Weights of a small transformer language model: LayerNorm before each block.
MLP neurons of a small language model. Each row is named by its layer, matrix (up: input weights; down: output weights) and neuron, and shows model dimensions 160-255. Each number is 500 + 40 x the weight over its row's rms, rounded and kept within 0 to 999. Numbers have three digits each.
After each neuron's rows, "fires in" lists the words (lower case) most often at its 100 highest values on Wikipedia text that the model never trained on.

L5.up866:491508429571509464464463553521537450539464507448531464515464490494516459554457515523481513471496459497493521482461545477571479589528520478471478479551562483593465507490454553465549460497487495482490505486520511526458512464512441467450529482558545447559519500550480517564518550485505507509
L5.down866:504525522412532558429551464522521514499511505505512526577475484460496446547426423551562451448527539534513548500558512503526464521506533507464455597506478541491520475543596528488512534469454486482488533513460470503553528540546547481502494568477478519514444556470512501482525452460522481491
fires in: "as", "s", "his", "grigorovich", "her", "grumman"

L5.up1276:551520501533444486510504468515450443482501480530592476500441485499463502402531477475466442565560521437560559509499529517433584537522535532441434407498536492522514515433491479507489533548421585484549477519487481502472547461562506480488510441439444448484489541467460412567500538452491475514
L5.down1276:471512531527506530530510505464503494518493509487481477558528476504595508497535575518466513482511545530499520533441487619549519528578576433504555557442531519509498528499454505464503504541520511573466525507527440549448499507536517534570524496602483535488407499471480554491475467558481605464
fires in: "had", "was", "have", "were", "be", "having"

L5.up197:495499538477492531515475475425505488506528472512488481505578480501404492508510521397517433526496437481533483511496440494530532472532502517546502437493527521481427508482515500435522416408477427576488489513533490523559518442483437477508554459568489470418537512474419430479451499531485533519
L5.down197:525506536492428430494475468435548507541515529516526502479475467492514486472538481513547515490512427456450541468507453537424460486548442585511510492529477577443484546507528484499453458432546483569469517519593546530507475428513494533481552540554468508543524472529571543461470547395546483486
fires in: "at", "with", "received", "of", "to"

L5.up695:456493509487493490481490509536460495499452433508506526474448567492484518561524450483571378465560503513415461578508491501508539470545419482504472485531436569498461509531562492533500486534523399520564454476485445448482506511497474528409505494485536393583513544534549532510476485478477390520
L5.down695:521428419495464505475494591506461491498485559515549552512497535557472490528523459538513585524506549456507466533542472522551553491465544473501496509503579531526487426552517544520498489531483483507500457536538411556526557428539530475550504526486470488458543505515554553505463548494501470566
fires in: "more", "most", "very", "less"

L5.up1062:518432523440462529591453546440534543539526477501497452500510540474511528554511516452517513482503489532537507528478488431571442590503478434502530485515503465510465487447485407498535484480401519466508533468455547509515548490460473553567510457479544470511511535517510527606493496535503496510
L5.down1062:520445465519530449515536443459498506500442479532468519438457517483479470575519570503484486493526539563430462488472590541419493452503500488509522508441426439477494483440510451542462515540516516516441583539437490508474525468503505510469519553473451494492461521492448493508513545512414437505
fires in: "that", "a", "per", "every", "following", "each"

L5.up2262:470608501475463493514466432496494523538550508451545495483444561534496463513496491546524513490444435566472461447596504491499394524442495512533479473552516601495460431522557505492534489442509530472461559490572495447557503486516466526481477474531499415538556483473437522487438499447468514489
L5.down2262:471456517490428512506509451410544450449559557478509512535497496557524509486449507479434525511447520478491493535485541509533503557523474502461484428509491455521545486501454493511505541477499497535483507570512468503452489420486438478528522488477459457544468537543526532441518478507536482581
fires in: "the", "of", "and", "at"

L5.up1160:425569558507532494473540441495544446509525490532562476489486463578493501409541478468426470534504494532489469431539550483462588451497482463424492405524521516465507477476493508428536590572492549448511468520466474530487484442544485514486505524543528517505442458491467481553544524467512530495
L5.down1160:493529483490452497496533458481505509483497523530606513476516491505528471423508474505486543492530455508545571446508492461504551445486527513547503408517517502536428490462541514525491560482501527529465475525434534466450468460560528521457525508492535449461554505497541487541521479461474538531
fires in: "have", "has", "had", "having"

L5.up1667:601553509500435566504542482528487469479564524390600491463458402549534427545514391507535467501532539459486487537478537517561486515536474561509452491496545555465505531555497392470540479521509499536505521497446453561491500471549509507542473580539512538516517487425536502484471495481456569533
L5.down1667:467446515491521504485594493506501511543528501551497493558521481528458544402503610420476531503632522549528611441456554532507566438542411522465512526554480413547438509488529502468495580438504525526439554561542491526504493451492505539530520470529458468497471474455484484510475488524484528461
fires in: "was", "is", "at", "the"

L5.up2432:456521476510504521520489531518491460496490520444489443562444543474498462493518505421568513526508511515537466518520520480369513511484523468455476464488515458513518526573410550490475507489455491591507574541485502495475456512501457383576514564448544495578500510450546465497491611538523505501
L5.down2432:495488502558433482541477505542422484523492498470508480530537512479483463517568529476525472593499515503597506490498553470514448453459518523521504467560483547542464518438514511386486413582513554460519483480503524554453542565542539451469529524502396504534543396513493479491504496583540481523
fires in: "in", "after", "to", "by"

L5.up1838:459495458498469459534528499450495515497529527514549518503547453498518486504470484551541499451542483570544563472471445548500562529580453386537487418485506425491531464557520513568487533554533573413462490526518522498440416482475548450487532546512540525475468515416530520594489514528499486527
L5.down1838:461530416521435514540512613563559491537510440475480480481570459527485491570482500497456464457476487494573446445482472507487429524386582514568549464535512467510424493456493472503469539474556513514483429477494508487483473526543453446489507502496497448531514494492485457411480548482539504498
fires in: "to", "and", "helped", "help"

L5.up1066:571570429498554451428415527527498484583461450473478495488397491494532484515439511515447478440460505480438504514495537574475538512490507488437535528520515572461518481598465518528484455543457456417492480494471521486505474559522565510456508515385509464540579474447480545561521528453556517509
L5.down1066:528513547472455518502531564496538502470598514549468511487437465545533517437490563513465493527503509535514538500581501521520543491536530481504491520498569482458514435491545474453491543503465466480506563481514479555568528512502472534555537473628472494548545509504539507481507468446528461524
fires in: "the", "a", "most", "more"

L5.up2222:580519520507505502480533538539452505501488454495429462504480545449452542468513457489484486527440458511475552507430577512513476533477531531485482533554446492502548458502448493486505507514551499567416481502477503521521517529477484559456446478525511509561493480495497518464452480520537529434
L5.down2222:589488451525483545539504485561492511552555524460481458489507583510459492420502553486462496501560540459545547512558450457502485483551555550492555544524511488567511541464525558502475480502490532475485495475520427564466496492534499570513476474518538451432496469518568533455559483526518536527
fires in: "as", "atmospheric"

L5.up105:563521513516542541559506526559410569516503414573543564507497492478552521518509501427489412558492504451442531529546442517495504483532455542453492476448479502483515441497541524534487535492512548547434519510518556494491463460481465463449578436491507559455519541482479469572553511545501581525
L5.down105:487542495432349545554486482553465541476536554512490414483450568531516520454473485563491479406541515481436508527427515522538488601527541459446539535555499474502517488510526534501498474484497486512493516535480489536466516538487457519544426531479509503532545429479491465508546488518500447472
fires in: "was", "is", "were", "been"

L5.up1865:486516443496501508468507506506539496588512546504508525466519512530567497511479530500596521526470571542577510495552425450528526536484521414536473520575581563506481467527480470490564474512490522563557477520501396480576546464509464473532502441512527533571511526493488499542446480393529457501
L5.down1865:518521524519559543524575502507527578485544548497507493559567546505509550505528509525563536513543544509502517475508581558541521537532512530518466587494505493586579485522518513533523507517500518521576519514529532516500501532501526538523568524497513501561553499577550589509541491371484517539
fires in: "a", "s", "his", "their"

L5.up1138:497473521567496463490528505524475491561459531540421585485568496464550452495437484518550477490494444556465494521530542508485453460445471535474539454466487428441451478452469564462497549465544481474463498536540507519464471450433487468487421425466452552471544472551493516457480454511452491528
L5.down1138:488552577534445529512534607481502508511479469486455509587525489507443539449518528485552488483555469527511527506529500588546512492548525549494468530491480522522483514504516496430523496507504562466457574465560517578567521527427500507449462490504495453537507532549489497515501453479545535459
fires in: "his", "he", "her"

L5.up82:545521498466500512493486451455510534512547479434443496495474466518519441436522487486504550536508504525454559501485549464575525503509512472595464486531535574497445507501464470510433434563499536469449466511492552554503594440450482513482491549463454458488519488498487496498516519497564474433
L5.down82:451488465416475472544466519448487447497560518541542535537515494592523572547480514557534496594413516411498458506486609451516523506547513496572450530485507453533520471540561506510521511500513550507501551523543552482490486511535572619525460417496496547472485446537524484526476505530475527418
fires in: "one", "this", "each", "that", "the"

L5.up1581:494473495563535552507509548539529519548515593394517564549481483504508492499492527513467467514520515487522504506518478535451443517511448529531503412515457515555547532449496439536524493484549531570561530537517466492458494498529473500507503522408463505606611564543536506495556506491489513470
L5.down1581:490550484502507476388462441426473500523520544540498533531509476462424473510503478517468517542487486503500528385514484470528486471518445549479482542564470468433511513522505540506421529420468381446508607528464524519443498499454533457447478530538501612407521494471559539494442497483531529476
fires in: "in", "to", "valenciennes"

L5.up890:518468518542512498500495532469494510559565440498525453466457532456500542389479460497450575591516389539522471467505481457410577498485499518503497541494486519530459513390523489557504539574474477507478502526531473515403510524458480478423517537569488444576447545524413512547477507558466521426
L5.down890:567528518483443489451465509526489502547524457457487477614524499443466529513463512517569510517608426458517479534470555457411622484510499516483469540482451471500515482449507488491501540542504553544499503505532500535497512546536452518531537540512513505551518472455493500448534511497534516467
fires in: "as", "was", "is"

L5.up663:476588468538489540492546517499519581516438454562562477461491485539503514539543592490515483506461450508547490488541525488545526522455427470525500550461532484569431534511503467524525479512438512529514488516546557434540452486454494517536540586538481466535566507480492551491553498426420510605
L5.down663:531513526568483493458476477477549522539583536597567502464460539528522515501511521451479507471526446495503575473458471478475449504481563509529463490535538453497520488531573530508497530488436487418539487503486493513546561568466549511452508566490533540438479534442558558509526554423479534573
fires in: "the", "won", "went"

L5.up2301:481448546528478517490485442451542465493554550446528448495528515537487466495504455506400491505510454503549572561507562546503492462537529466436577506487549532466547504534488525446534520422579495549516513488455494510494499545554496514441457442501495490487513550491499493508510518410498489530
L5.down2301:502561485482599525489461571436492485501525523484506488464484471522530474518546482479510517524528484546449491561503531540570515531490533503470556509527589471556501535512518535493454452456500541481508521526509568523540501530487552458539513559499571550521557578516417488507467467489492511561
fires in: "also", "only", "to", "not"

L5.up545:551483479500508509417520470513444525493565522471418455473482513505466505484474456486473533474523472565586476462509541464582563479496466461408517464506502546550473515477537518512423551565539515524501508459489550458516459502567545469462506481487455469438481545567482514532445488449521521588
L5.down545:503457443421554459553506473501475560491551468541523455411563472486585515446549558536517543531511497530491532556459570492508434406505459507499530552558542430475586485545537495528463513567512485510490522474555505584466496524515540489471433458519514548480497541468578494499544501476544450477
fires in: "a", "no", "only", "have", "has", "first"

L5.up442:451450534526509521494468491476399505479481491481538459531461558499546516522516509474502527432439427556426580554596525503531535512482515517543441461462464501517502543526511569516510475425527561482525503451448485463525523485463509535500508498512493464475482545457507514564452499507479500408
L5.down442:582485428511452517467527554501559412546473522539499469403491519488448548533513486471477453491482500506487523493546410509446479469592504409515532500445474478518589507464482504487548538452435499480577468542532545465461464499543477504558399503495490501533508462490481560528534514528526505544
fires in: "new", "of"

L5.up1816:478474510516487470505576521459470540614475485502507538507483480527597538548521426523512438475531473417517531511474492405470500501502499539451473503552498496464523474487446452448451460486482469524506522498449508513538462562526458486481545556561514516522480514453437492542597476508497527565
L5.down1816:495537560530535536468520567431494471489475493510533540508516472516549522498540484503523433437533518539529526369515520537494463583536457534517502531542575501527470546490489428511415495510495474525513486468582521525509424441480511519631562532514472487533535437520478552503512542477572514478
fires in: "of", "was", "were", "is", "at"

L5.up1678:465473562467517559445465494564495553516517456526572521520514498490482520514450422430474464470489506469492473539491472498550450525446549435507568491474489524572556515550499460469446477473461503483502485497521487508490534475509533504523548516487550471518434511493474515468495454511452497514
L5.down1678:476441476573527500447507570531515494547490543427487565502451457451479468467471514472585518460441550507485477427501503488533499494463491525601483484454448500378490411500478482484507509506485524486517528502498489463509493554508501477507486451503421524526521493494475533486472503504537579509
fires in: "to", "later", "be", "and", "never"

L5.up451:508506447557535548424464525515499518479508474474548454471488474506550502457536546559479431508523521444472576413485493422521505450532478498556464441469518469501494528495566493451495522483518542514474455495476540576437522440491525496536580550412489494495461460577539563502493578470410520499
L5.down451:515480461452477521534506474450601510456534544443488479466464466440500478492478521494532547450432489524521471477545460516467464528534494545530491553450539412504421452528580463514576494527529512523425489535459457434534502491569475442511511481491464563504436522480440510502525524469506479442
fires in: "the", "al", "at"

L5.up1904:508506566554418477478531504534545420449469511499484430472459532539528492501533542485496478480476507516467486497453459480424457404467523539375501456544504499499520525503468473518606444465547501489542556459503546530505484523488525467457528529605480491503585538560481486564518555525513524519
L5.down1904:496506482561506436448487527550464540468477442529513487510496489477553499551475479513513440453522497407434497511461595558468513494533488489487509484514522495456476502395522495474485478511484473540528504604509531492476482509453558512533497557500566490534522565529538440500471497478454500560
fires in: "is", "are"

L5.up190:555454493494490491449460562463504519569471535489527531492447490467497457543557491449488457540550498422562541521492525453449456468536546481465534563445526562548496461501475468508494503529524527514494444544497473461525534523475492493484501497496420456480440535515517520489468471553486507517
L5.down190:496535445518519521597518473537483449542529463492521486511491502472430589457471534522493578521493532504540527422565463359534541484530543544484600452521482516507539507575533457514481534560484474595569496473492606543480562522515509480474464515493488483540525500486549484484497478454571472508
fires in: "on", "of"